MLP neurons of a small language model. Each row is named by its layer, matrix (gate and up: input weights) and neuron, and shows model dimensions 144-239. Each number is 500 + 50 x the weight over its row's rms, rounded and kept within 0 to 999. Numbers have three digits each. A neuron's up and down rows have the sign that makes its largest values positive.
After each neuron's rows, "fires in" lists the words (lower case) most often at its 100 highest values on Wikipedia text that the model never trained on.

L16.gate368:474536475469374490508376460479480511458481454482497346423385499456525505579569495412483547499599489508453530453449515538431462464456526543409491503433519510432547458549527486464502484419488473463512513492475581520567473510494488437524509490464431586449472551521514480508524563690580498640
L16.up368:555533557500434567505460512497459561399496448396509489541502459558520515577490463530533487470521527549520486517532377585476464498476517497596536489488440511458562505577549508441392470545427542564472531535454515510590402519421566415556536444502549511481469431419544514531573547469517443479
fires in: "a"

L2.gate345:536496515512439486474486522574557457441459477511553529534489612461537535440492464503405483531411426418488479473559472484481512570432551503520413603527525523466548392397569546553435482479472395559407502507543460405538520480520514476445450558438419514545566505387534479488536434438521522550
L2.up345:449444512519561482531491524498502458346510451508558523508481575524481437470561463521550392561491468470501464595563462564520487478562559555460512588437589499534552482473581514519483538393490550570556523441539489571429506396528456541471408558534480521480480566474422441461546530539580447518
fires in: "football", "basketball", "footballer", "baseball", "overall"

L4.gate433:538534618502534497500440441439486466533415536492603436526487673548471523459535459552473464539591526589554432496426568567595545492579457562434559550516470446470502504509584441443441542490519530522518545428531473388437471527546555535591577554514606545538471502491487525457485504429525493566
L4.up433:543559440432453567574544552530449557526519452567528504575526477530602411526493558525525553444437400557481516503406511482481499439532434502549481530441472538483480482486588496461516458472527524481515514507513446478510457506518501532446514457513589552517472372583610569530473470378503556532
fires in: "0", "fw", "mf"

L2.gate313:515483543508402473527462555455497421498507492468511474486453418464395504501474488527526546487480552474476486412511575517513580466493471480471545422461541380624486512568456444484458457484532444454504547469482531435467482504580489469463480456497443482508567484517460489464386464522557511505
L2.up313:535471549386549568547465539484472487552530624488545593513544568473471445537500534542524487520370463466508579479528518481503422505485434497405569442379439397453520499452543460458468430529585518558519415582515461501520533503484478501542491541503541434455510500467518506466470465510512385553
fires in: "released", "albums", "release", "secretary", "rank"

L2.gate199:477520578405524463544487488502549533475365452564478505495531602472487539489621537443457579477575493606499484449476485518480489610473518597481501424516417489460489512515555491539554497455495465448487578503522463506444535528566475468467558538511625547436530460443549470516473510520577368493
L2.up199:407471563435458444479548451508540601435466467480519549482540518416532520460456551406455501511480544540537467506530431516519536464456447514521492514519517519463444414444584627535481476497513594454477491536494482520383545535612489462485601553569534594505483520382406519441508440502504449452
fires in: "part", "an", "party", "participate", "particularly"

L12.gate470:517433411589474571486546498475570469504525412502474592543404462533639473446517493549507468446471445532523514410515398600525512552416517527492464572424470435458451522463559554525537561480561503542554511485510493432579604396510497552590476429519472550499565535474398456454433513476465498496
L12.up470:448524534448510536532516475559578518539547478492551580543451518436561456495500515530493541498407490465441497482601475473504460420510524515434516507568564490571574522492429518531475485537447447497576467502493443500446505454481481519451539517499614344453523575599519608621482435535506506528
fires in: "was", "is", "were", "are", "example", "work"

L2.gate103:465505547497457515481468538441526505437562469499490485467532510523460538569543578467521509638507511525578434489588543468561504578517414454404502388497349466577507492470455583427519516437569459546453475561456524506529538461458493483506417472495497493506480528546580523501411489500508506509
L2.up103:433535547455514510510500531418501551517486450467495474394501465585507515571463544455437476561484496509478531477489500491510537548502392500530537504490423464460510531437553605460506527474537509533488492592452521471513517363479541548380450439493481511563466526512458606427472440479515455470
fires in: "released", "event", "release", "events", "single"

L4.gate206:497493530486475501488519444550567533473500398466479439485451557544487507487579505509438490475502553519495514476357544466480495484504486435544533471493540635494543538518440539528460579531538481405508518488603521480544634517575452462413472430481422490473495474578417590482449602456540423462
L4.up206:537471535421488546487467525530578554429481430424536559450457503462461454427501529539577521459480483569522512352405573483480472481545415536521512487538524603535488575476490579514545539490495453498483593414575424537502541503539465469455522464557552462481519478503536508455461512482419468613
fires in: "business", "system", "science", "information", "scientific", "policies"

L4.gate155:572479510556482479468424549481525474429482519486553442472556478526562540473454518563517492487501492529454521414433470534511546665484427503486539450494608484434478465431486466506596405497392584583439552479433534482437475389586570531494554456591467549541532538524577552556583520458440517534
L4.up155:527496467472477543509469544567564550490491466561429472527505537558472563486487607564496568515424457514494491459468524461517432606589426559608503564456593489529386425398480499469523432467546508590499551523485501575471450475542571536583515542500469445514596540482503620511565507491417545494
fires in: "south", "north", "azerbaijan"

L3.gate361:543545447486515423575415541452444462407579505577472436562531398514390555423524526545544535473478465524492505490540596468530503541546407493472419497433464475598495538582513441533458479476466425499536539539533446500478526477449474507504439563497540576523475541496585539460566542452519508540
L3.up361:546553512585490383533390499472455503587408493523392482517519573447481531470488407498560549527435465515519493541516492473468492485516464465465569476473537517549456509518535484512464504490515482567478522487449426450465386460494467538463486542576426512521430555503599480484463526534539537485
fires in: "included", "result", "includes", "include", "received", "reserves"

L5.gate102:632547454523474448491488549568519446482477493555495463457484563529510479488561435595436510503493551498628427501569484497472447572457428603439504509484537477532510521495526542439539439447572408497504538482493474476451536508586545579658443469460533550572524524424419502497531515486440493458
L5.up102:470509593488495509453379510508540465453470541573431504492432524490473477466452552537486507583470483519458513531454463456565410520536501545369482490504463455439448446569477516526440491423465477450489456526470576502369456528423442446547417556450504551521370541420592493450469515514579527480
fires in: "number", "museum", "soundtrack", "numbers", "it", "role"

L20.gate503:533560474460480441536447572506557492496481532503482525513479499511518451584533372454487527500455562517518491406481504489487448526529488448505510490516448476457567537505459576472568552485533525447506532521479531488439507500513526489459491436463464429472542459488443494454454522415586483527
L20.up503:483414523553486606670395474516461448595524538610507576430445442514582543525502521522482587472510469518406462556490554570472443456470530429495515474483530535460543574488504525456570540576422495502454474544435455511514538466559516511531583558450298543458463508509506468505531463566431477523
fires in: "a", "awarded"

L2.gate81:563499524582456547518531482541487504500466611546451437483491484441454529415463478504482474454582488469530496421464484498416393509541464505567538379539477464454542500528563529565555429545459435493498469534517458650492403562439515507440459567519518432423603515444471512566576480443512449471
L2.up81:589532521592451526502542464563539557506559503500417392413493589507501472482469552546497551510583499497515551467477549569456468498553383481516505457555547486572518431581546485585535429530428456506412546519527485582473463515512461519510511475577496358471552590482440536525499492460468461485
fires in: "all", "several", "see", "allergic"

L15.gate260:469508483541476434442465478357526579482538559506454480561507588578509579487487466602473528530403534466549517482486482494405504559457481484489416565521462414625489452489544492476492514543529594621482397536467497468453444468466503539411525500494476489445456467494593352465485520550489518498
L15.up260:490370504592507562460464577534518542455474469492495473482505488467481535581499594531519515441496474515551467444514513340512500494530523438626538575527512493496480461524527478485473504539528520575467515496500486531511488501522627536570487543386437470619523485515516488391495485477480615585
fires in: "in", "would", "to", "building", "built", "ed"

L2.gate154:474513577575547476505493481530456570517557464503515500443465489421451606569440444446515565569497462472553506410426528409546529523576560459525478462488498543540506461539464526499493501559533472395471448475507389426457467509464473432442441436394514582460525417529521423524409428573537538569
L2.up154:462532493509511556481388435544452562515483476438525481505551451370441548450408516488449488502516530439549561518440520434593578519511492429548589463494425504561398483565474458511535532529498441390508463561447447461516481492518460427465414479516423588490419411464501546540337488493405562510
fires in: "in", "through", "throughout", "with", "brought", "23"

L9.gate434:516511447451453534473474460529507524495416516488503539513452492515506417443511548426441493467490514497580529437514542541470500470519499536573469457457502435528559529418514456552515478489446503544540468495405455584464475539485524488615497500391428532563514564500517508512575569541500529462
L9.up434:490494517569448571532623493394550500473436442483493555532405470564430525511470624508380525531547552459515567493470484444479598525479512508462462416412501548441521575475468476490444461505524428537501420495499400544475469516524531475437546488476498511566511475467385494465497460524550510555
fires in: "he", "after", "she", "her", "his", "following"

L16.gate152:489504440603553466440439486528623498545500491459574535437587485484403503492546469522483410509541452511620484488499471472509520606495573470395468437492506507581633532542540455522428484623483482486531488488570480463564532469489464396563423483524458553596590435587560477402446519496508547454
L16.up152:539548505475478560513473508495533500543495496477455459490474427522396534462494485553458531571464485504439516520540521515457488496479509531461453509526490458474548503543505542551489545576432489564497483436608479477435473479535556517441512525444487503473554543453543510466477452432453474482
fires in: "that", "what", "it", "the", "heritage"

L15.gate87:505504526481452439488466469483544437542468430563554524447504488523517551477525398550466490478546395579636505523460507491507336456408499532386560419465538476550519443476514531438542533521548541554503490567431428577420443527486477484494499593578491457604521502545524581508434396464454523608
L15.up87:508527571525462418446524523458608495511502546463494476464492537435533596423490518546450487572508547431481569457491428553537564439332401572508497485532492547436503494459595472441597535501500386518474568453543548477520511526507482459451578520531421353404523551457518501551522557494423522436
fires in: "a", "the", "an", "awarded", "assistant"

L7.gate376:506462568509433422541476626515444457500511447470430480534418494448525443431539307516502485546524433427476550498411541482518498516613394534496501482525479510532490499394465543538438536447496452512476557459483404546529561486413463545446593512507355517514510364494569605506503477492539560529
L7.up376:501504465429477424463483507526477596501487509535486404519488583461464477514521466493462564539556542439484515583473411444469509469522583554569551513486521517542429539453503390557457460439409483523478412537542433463484446519458423572394524568472368515416486450446434484481455546528458482429
fires in: "included", "appeared", "studio", "includes", "good", "produced"

L14.gate482:470439498550550528582505522458492523499560487540492514538443563481540522542497540421508515573528462647480498534501487554529489482586434475561498481415446445520536478533539499381501547622466446510528533434506539517402414547571541419482494488474570514500440521486408430554527444461421474353
L14.up482:398528513444445449419464400428490501443569573559480539379434559530491551505508498439455537464482449471522465512517547551503488477500527533569572579509469504561509459491477505532532491495610518493486510439545425469519411506666540439455572524470540541453561477603513470558442567447459469441
fires in: "that", "each", "those", "ceramics"

L16.gate13:461406446452502508580526403506515492396632452527509419511441504498466498484389486430470539459426419498584468415460522485459435535400456572534487519587509524491532478441500490487488458510548576505516510399461432544582457522592483418584566486428512471432535479473568463516464513472514576582
L16.up13:527526505582567487422535506538527472470588520481493480545532461437503610417413546411466549424513500480546465490511463429551545394503530430496521442434495579487550451470475466480460482500470584473530469544529433574417521390578493479472442422526449595505448576497461494450527466454479406473
fires in: "with"

L19.gate126:551520500581413443546626473443482507543543474452518517549470457454483483520488420590514473498481515499544475520520526557502497441452503485463365561465469471510508492380508485483534498431473402540473566449558516551513510492452540475456569582481520531429487594519463393530559537532476564501
L19.up126:515516487554533441501631493494452492493515572531449607494437468552428524519541461459342496526430457414505448492461575565535498473505440556521543535528525513511499470540514542495452502485543503442503504534411459531441450447433494534533558470453519620519471510493558548470490461524548530585
fires in: "since", "before", "well", "after", "later"

L13.gate325:391457521509447481500472541481523513516514555456434490490471446589473558500517513499488486540446549470468448494489551523494452526541486548393503490484448372531514473496576507462569670528493535563457469441464539428501496455514549488466493474558529458510486446423440517564504528540451596506
L13.up325:442492484536524478489561468514426532527500504457593489526467500453538533561615520542494544523483581545427422505462550440487522498441511465428514527505461396532555531470519515561505448607491598412477411515458522535378417453531517455465451429511562566455475506474597543488453554436494592441
fires in: "in", "to", "western", "into", "leaves"

L19.gate325:447542533515533504553424471446563622544484488534600559473483538496521561500474559549486558572517513429581484488392548395474462571516536467604476585452473456528593507498510501544544530547479464406443525468480398495533508491473414419506475520503533520537482468479485465507480404572458562541
L19.up325:449414511546526592495549462494533547516489480538448532451472426481425433515459500590496518535406415504381488498468461497352453500421493593518514539501572495488546612524478484479576457561585490585513562438578569496494415450591463516421493454481493511499451569565508555487512540503589499451
fires in: "as", "which", "what", "that", "however"

L3.gate12:431545475520487484520473522492505385443463581481491502377517531507542568550555555535514595494515485535502471482496555474543494456362437506477490524452507517546521548528552452484454505458577498538474560619476472572454504546440477514454451398472528414490473527450441551439500441472471541539
L3.up12:422519556466404443428495504492530499471540422559550555449562484571493513586491532558524499458466551579471502479494563531427500499482519468584543522516421585515419520477583516527508486435550515494497563491496503459530484453588473438542449526469479508555527585550585473532447464557485563555
fires in: "released", "announced", "release", "young", "oakland", "forced"

L12.gate20:462482486501462439485463549519469619553493449487430505411401477572532575484493516457487539456512402438480504408405475586435524491503475458537503482530513418485522526564575552523401592562536617509513498410474486489504533605485480445484489487531556508491546409521541495530532500487621457553
L12.up20:531455460452451559524514547460483468528505536524460473550490578486440491521488599408490524483499457468485536458492410510524478530539528504525540463566532478425475416494441472452528397536577527465521585502524487556478468487544544461479529587450540482601472508492429462471532399509568472572
fires in: "part", "first", "yards", "party", "particularly"

L14.gate494:524509531597495485540429478509520490494536473559520590531531390484603538528537473525570519477450525501509563540554427470495437478512445423403462461483402483581591438468441525494533441401484482513472452456487490437434509559486486546464428507545445500446510498454478516532518562555470501552
L14.up494:543533427492606459446576485538550469539522425478452441573532486487401533547571489497500465521534452550473455578562518540414493539551405515531402485458501562518578513515445491500589464505509499484549464495524530459480521493488487425507484436534521501474489467560524573419624575404481593443
fires in: "to", "took", "individual", "quarter", "clinched"

L2.gate78:624513486504531516499499526442465435454511507507545546506485408561502498479459470512414413469438433466604475511481509538553591433534439434451525543545500499492520489516533567495402551446480491542470449539460617527590546450602503377514454581395474567519570454380532441482420517499489488484
L2.up78:507439463521512409494569519447444581435522616444558427535561495492539501539434468500446512531430538506535464486570443526468477494426513521447505453526494633461562501425519402350445499492498516460561408611479555529520439535567444545487465516456511452461543463334564445495492498437520515538
fires in: "english", "use", "england", "using", "declared"

L20.gate378:505485539538464482503449435464537548450497439512538507566531585514494551524401456595503543449419419561532396558586511469581438546503513480459406507507494492407487473465442397578500518469536491525429455488592544553504532539508457556421365517507555449400444512489408495495482632471473488518
L20.up378:469466540602483521542468495437422549497455538498521481566502425454413542582487410443547524450487509526472462513461394586529458475405585490512521507473517529579519501501468437544459617469458479531465471529477458507433574563547501547511518473479533479496429577458624519558546527511435524577
fires in: "a", "website", "the"

L6.gate434:494455603518452508512592509559490500515485465463537420610472447547536566496482577464509546442466442506556485531537529440471464464643569513448527518540388427423558536485456452421444518458419520485497479537562572504475502486635438517572461455446504522517509593451464585461487445467463441626
L6.up434:486527541560454511551590554545526525487494541442480500551499462581478573515550603453477422430494459466555458509572478347326541492569558496478472457517491524474515487484487520498407519527491560424547501529468563459480514492558563540525509572495517539520543559491488502542493495419521410583
fires in: "english", "england", "among", "coach", "machine", "mm"

L7.gate74:460459391544534546483457509558522451573475481542481532454351565470477470526448445403497535524559575514574452450585528538433535475511481536535531498427470595543509514477420503513430504427548495530379491547487484592409492563613549496557487472539460502461471455539482582472521489472558427553
L7.up74:501558536572410535532551524473477413537553444432519513492495515512553479483470456472490606515528495488582523530494457481455480588436502564603484533427412488507525516527498477465547522478539523518485552520396466470571534514538456654462570526514482498426546497561453431382465484465524450423
fires in: "club", "with", "after", "claimed", "clubs", "class"

L7.gate475:541574558582528485471451558502444465477542529530465457467449467552484460533467492432489550548602581545499485533513490448573504498449540529499470486440561547443467517464538448446529477496454431467489491562521466488453444576497450464497536513383530408553516567424601429565518572500467472496
L7.up475:535516494449454623538522426468488535476387478405527523445557497509541449475467530523567468405461449484371598434443493445513456484446491449586519472612512578524573434510483546487480632567589451483560512447436475546546533549481439523477529431482457421541458526516514423453528547518486439533
fires in: "committee", "board", "institute", "architecture", "ministry", "academy"

L6.gate109:499527398452446616581452504471482517465495439471467486472460516524426430564377491559499534427453616469426557483496478532482393531563444546421502454432584577437491474358568404488438576441481494551549498518635542557480496466513484497489424490502516486574501538499521448481489459535540500654
L6.up109:495492437461447460413462463491542524477469527475413459447472486390461513496425506537488453437546495495504451548421493424487487544596482514488624446524645460527524489560527578530492493534567531439452455497406513429501494562464433434522524550496559470392560511525399401425520592533492460468
fires in: "field", "career", "board", "academy", "chamber", "conference"

L14.gate284:569459503448478403457464397489518495561521445539570531520531474477474490528487499426504568504493526525493558460513491502529368511563559538483559423432522466518495534495542492527467440504442545424563379551475472542593469482458600447464522558550464506471593534540551431472551487518494428503
L14.up284:465558538516439548507497468468475549514461551559566394525420487480549488608367455509466447412400542471509530441541416532434435489494499448399401521451602515521545509546595384501506546446478430537557551504551502536500481527504502501488501447457509524476568443504462539510524663531500562529
fires in: "a"

L9.gate156:386546441482390534464483525448486450535417476484393465470396456491431567519416532489562497564555539418593549449490473538489479440635533404616493500540457528474480592426530503448544489488516466564574507415428598520457474558477572518521393430479412349566526450446579561466483521492515474551
L9.up156:488493443534494479551473615457532503534410517493554526573451489533397566529400570517514504447475622495533551477636526536494453505462525529519469498555537478518450520539470534542443567524439532560565569588346535428528533497596521452540506446566556458435542482557521496484487512554576608463
fires in: "club", "climate", "class", "close", "claimed", "classical"

L16.gate470:484476557485560543510474556530548490498525531521464415570435472561566472386527463537511421517407515522494464490526511453486514511501407393438407473487408527530513571492537520559452494582501487535486547453589457447418368510476536425533518478499515532469441483483506553457518489468506493491
L16.up470:452518453569523488454543488498582519486599433540535587617478495515533493560444504504510476527417548466512510509394494481495433540474475420592560516471503463578521464443488600494493526513528575580572508471551564530439523593477659476470440485463468438487470551496496591440416524433476413492
fires in: "can", "could", "would", "to", "came", "may"

L4.gate276:499435457478500579633536467461402541428487488542442418483507541529499541570463432527511531576463530509567589461568409539534476427529473567426632536527533481450496422399468544511539443542511495522537507534523445425493428500559494459445555507421440458476471517557522575444501494539490489487
L4.up276:464478465447556476617573471448545463489618484493578440536440538571482593520517494464533479614453506562495467446500529521522494445491523478491480474493487629524526549525491410523549508553505477474584514475497544503408454591537356440431513409511488467531519546418487551466467577456515523447
fires in: "have", "several", "has", "having", "getting"

L5.gate324:471500500450507492599540478479441422494476446490387512564462578483471557530491519442415384552559494446512428479493547529495510576522470499602533497482507520528477544616490483573527512531579489580528535490537523530551465506538532553383475497406467425522588561440463610493507513632528498478
L5.up324:428466437468460486475508585448495375507549532551414579513451457488436391500581450447511461513435494528599457497455492478473496482461445452494528527488600483497455507516489463484417501518496506473384521585531502490455439525467526518524456507481385510483441535528544509555541414484458465563
fires in: "single", "albums", "records", "record", "chart"

L12.gate239:466526532525474496490506468506489552479519508523495523535456551550473582463553489484426457470476437588448509460515545450541481576583573664559425468507427502530527514462532444472459411461503534501489508572505469426444456455391562452534570503497535524553432552566528457509496477545504603569
L12.up239:418461510553466393461549502525451521518442471445520537563455464512413464536500447489496451475504525543527510538395523478519508415506396510564479452554504577483468562486483356489567467462497554512522483475461391411486494553441537544639506468524568546473427577443569486492515557505437564564
fires in: "after", "when", "before", "of"

L15.gate179:411424432486411483491504422515559552448507527531574528396511472472506473541465532534523531383438479530442468478499424561419456468478457486443598506483535457492467531614616531538521421484423468504605582523631443501564474552493422451430509552491514508496534521547485471499489511469466466495
L15.up179:563564547509520528477494505517476469538508508459448426538511461515531497563556481411455462465485563450500474505466603497530456514565538499440465476495533588383551504538545524480525409519580498437477499479497529563435499479557526477428587546436514485497493510446513588503439542534434499335
fires in: "the"

L19.gate310:497505499548477524513373491628418548485562497517563508458505496470444526520461399465507484452642456505542429502518459513466557501450485402544502484561439528513502566556530437537450495444455505458486439480496490437504550572515452479536411533655475463473553512533538452496510526524483508516
L19.up310:469546552421506538500526596463527509477415437428415632504537447536412588450479510585513510506488571521469560470528518499491442554521497532561478475552510502448511493459467508563556585520463503535597483403494498464558454579490503534476474485514415582560521545343505587457437469525494459536
fires in: "the", "theater"

L12.gate306:559616518353523438482511507466484520486529442600498518509495457499551414486558447549503602571604439486488473411448498580622465482425450530499462494529465483477409525476489489494475415513533502573510435468531523567579332596530524461544471561507491560508519613510407468507488473488470474542
L12.up306:458538490422455464491408415542493591469482468503464527480517478448479482496594567408465457585493485494450539475509558536526477403410496522462517409538462499436438475623452515482593505548466477533496451500518499475414414520499481426467378421505540518537531451433482560571420511506477477520
fires in: "this", "that", "each", "a", "an"

L6.gate202:591470436476416552363515572430485575588542515443471501520458434515545485455422464528435398496439361514501468534531397554455490557483536516610435543463480429410542551442507421582481488539501468608559449425464544415495457502442430517538517507437497489490511479458501561492514491552492465512
L6.up202:518487583658476468513556505515482501632577471461497518477508442540484445446488521443406469466507500512421434542513481547539496515526424514464479505483524540460438523445494479509566502488518510494447387498575571497490501460480438507498497487477436471548518454548523521521460457502463504527
fires in: "very", "because", "if", "though", "while", "the"

L2.gate277:458468530411491506530506471523538480483510426493622546491489418420463516494456494548438435592500520471446503574505514389526523563511485600565477516582501505556466481534569492523534442425560572471492487457565525522517467574565543506601529479476466465528464494523496481460577478546564522497
L2.up277:500493525534561444456559490568478504482497460460515541452532603486469515402494506544515520557483559568527481451563412545441502506483532446517492489458454501444584428521444478421614538603521521595572546512578554467436543462538472538438520403437573515555514495438495522548533561469564481478
fires in: "building", "located", "local", "built", "location", "went"

L3.gate8:442534601401464493457489440497557467569460474502489435428412579486526484437444416545505482517501410491488473563465516491555444587494545511440538541379631535468488610540513505582477515473512582485536499491482502429437544524509498542540490607484477435544480568505441457531517483510455479531
L3.up8:515497503452483454458468533559406591507448500538524515541384459602448457488474443480508396517571505401509475516504420470585425547505447549529504514458408410527500502479566568496455551455475571577504516486501424509459480557453448497570447478500553512436470509528624437502457438517510495463
fires in: "number", "father", "numbers", "numerous", "family", "final"

L13.gate358:480452511547552539574516443573473443421502360532427485545487511567540475514511564546403447457485614453571489510595475468512501490559511457457435531539476480541531558589523440447417459528562476502454517370482461521484480521562500432504467607523489439444415526549396492420547487566479511463
L13.up358:546443465487485566551535390482514512511463470495378403451595493489483414521476440449492424417494538477399499479497550528528464484514557503486516503546507459530484573453487432556515470513498565433444503479552444532506503548535445582491553589438517411547542492482373565487494521499498521489
fires in: "been", "was", "being", "were"

L7.gate320:430439554498497409520457454493521477540487499475515470529590503569522406556500479465576524418554572438523565500467521496503503510526504483438411490422459473538522464517536528498568498437413555503417563483522554427454412481553578518476505434507487448501444566581523614404543485537421500544
L7.up320:537497472584570448470579445586503455458568498547504581487450450620526526472501461448542464399507432472442506452460539536466531536524536419460513498466430423480605506562465498513533521556520470468465510491536475487473542434497412451490637465529536501583450523468547555482530494566552493481
fires in: "river", "near", "sea", "creek", "division"

L10.gate146:486484472516559572445483468458559504557534442599455572543461605561479539465415438498533497444547517513457401524493566509416525617513519441512435539543454526447502533473631524474542519546512545512466525538483468468547480477447496409558484473463525470451497444560498466512467532508621520530
L10.up146:477516410529437594554561528482424548493468484562466549601538489555476526477487472567509605569429458550567490542503506551535531533458559488561473490648552447455528532560539493523465508473498503448524463557471585521456480422513455410470464378521490466569436540579532559569516514521513473435
fires in: "who", "that", "which", "upload", "seraph"

L20.gate72:539529560521468478516523520542495525401506548648395517419474463476524539562528530574529491485479599558651515507443425494469554554440461475500400502621420503512511538454526537450458496558521416509569522546524543481446474462529480483492565553498390483561499447472561497388603557452470615519
L20.up72:529582540439508431484552518492536595481540456495533517528470515529470423551467423420579466438436510448548482470527485547537511427547572478369446490447469395538501489561419434551515560570466429463544437505421474534500504533524476543524422594556539467556502514527501624450549525462481436525
fires in: "was", "later", "were", "he"

L10.gate396:566467485500455484538510516479517572519484434509500519471516600575462522427483428586476481479444447442440518481516500606534539468421495534537531514485419519546549513519487434539506472533505503554543375508514486525515562458507447530537481528564514594457505485523433540531619463493406493541
L10.up396:480469413528486544446531445386464419531525399538484588477473595448521470492414459468524427503438494458529496538526561439561449479505531576426531507512475451501565548480531411550508469458524477471513564590468442537509499580440437508416425471472474539503515551406403524465492526473505525521
fires in: "york", "winning", "nancy", "kansas", "texas", "produced"

L21.gate113:581547537487521506564428463519502507472595469449414559453456512475539429521531518463539505475491485407514500477495519459572482498451566487524487478525551527413483467482467480503570474503561515530468455523433479406466519555469544524437484566465424495499525471500405530598630513498480524599
L21.up113:435457439569575608555499430418524433531539489415531433524472352475575477531534473430511449513522472452600415494504450497408467536467525478632473485475460583429574531561498491538560596466474489513497428558512539468504604458455517550589384424516479499489463545581522491598510513539464586557
fires in: "a", "awarded", "achieved"

L19.gate394:538461510556499510542493476437433549577424479457480490511532428563546550552442491514498539543520502450502374515440521566460485437510446558502467503501484429570507456607492404495476482495493515554433382580475532491492545520502490598499520533600382522463500524455515529448574450513505475446
L19.up394:478544551547539573527507521441509489514425498456457492458513509506475467557378522462518469518463520496494526414506450585561420516482406517445522543501574559494527528447621516419535485517488560507550516521483360492471424404605426483459573518536427515508473521572539460515499525444406484525
fires in: "and", "a", "while", "before", "after", "to"

L12.gate19:480508479481535519489466544455522549502533486616491549561467521507526518473565418518510560468580465581464500471452521568379415441639484603508431469473512470550472420489522506571546461530543499547516553428449514433499528509477497491550557522569589511480474594413452426518518449497501507392
L12.up19:471473457466519491464440572495455572539539515448423423561497448457541443546518586508460459598543410428490468550504532454425501486564419569547495532393466459511520504463484502598551461529465494506511454599514556444474438496522499516549499441462492521406516519489406488525525468478395570380
fires in: "this", "that", "forest"

L3.gate225:497482469532558562478475453463413531429424563434474477541566474531524570513520536499482516492504514510491539509505528443444583496525353552493515581467603522417552404455519568546437457463566564553480516539465515527440422568485506558513602456555530505528512541489493482455540528497529457507
L3.up225:602482474558537578400449509366498490471614484428587522501470548560568531450538557432540469404565518528466541541475465504433537502521530544490487553545554576491524501436496499560444565451517482497485600585400524524484515541542466573440530481526567497548537523377526559501504548535480470548
fires in: "new", "united", "north", "news", "town"

L2.gate274:457392452506450469600531566500521521426476484552451522539634453490588549521558507531465495529552466472508544534517512494533508557605484586548438447404538470553435469444505518618521424489496509470471471593573459563529523536457522561572534499580467542487511508443534493569508474529533610475
L2.up274:418545514483413538498608490536497538434511501435531452407540574480522476477425573538564452379458446549469574497492597482506533583529540475475527489468536597404448441504524500544558483527465536462561539508462553472539467493592432456436468483474545542502487540524552613497481503613556520575
fires in: "located", "local", "location", "attack", "attended"

L4.gate98:440545459562409470491482516573600495445478501472515519569624455473492354409518531548454460504525534557510515514493549522426444495477427421559481457498497473468534515487447453472424393544507471523543481446535518606505399504417489405465448493565622499505565538492506550576451586522494451470
L4.up98:508430478492534473492588584357521515557552539468463447515484546520449579515614557455434544452526468465522562525532440523584466493545520412469451516430558458465459545475501439558468493505411512404480633506512457568442491606522427500526628533528464462542415502492513452522499448523489536519
fires in: "most", "boston", "best", "bass", "voice", "costs"

L2.gate123:455430469597540453425526496557475519581580534591499480428499566538513482505570484509444478432532453542429443481542492530503514510526471444468548531501533503521476411587491538529503571520579518485532522474521525510577528470453421464514605535567526490473542462442411462474610505425577550508
L2.up123:486537529526352497444489532489458441494605553466473518508491525500473475479524455441373442433521498428463526602485466513462570475576397538473525503499523469573476492446628478494555477452424549505493511588444480582571384513533502471486537507535518508515421462507554459463563484534483597500
fires in: "to", "would", "time", "tiff", "that", "times"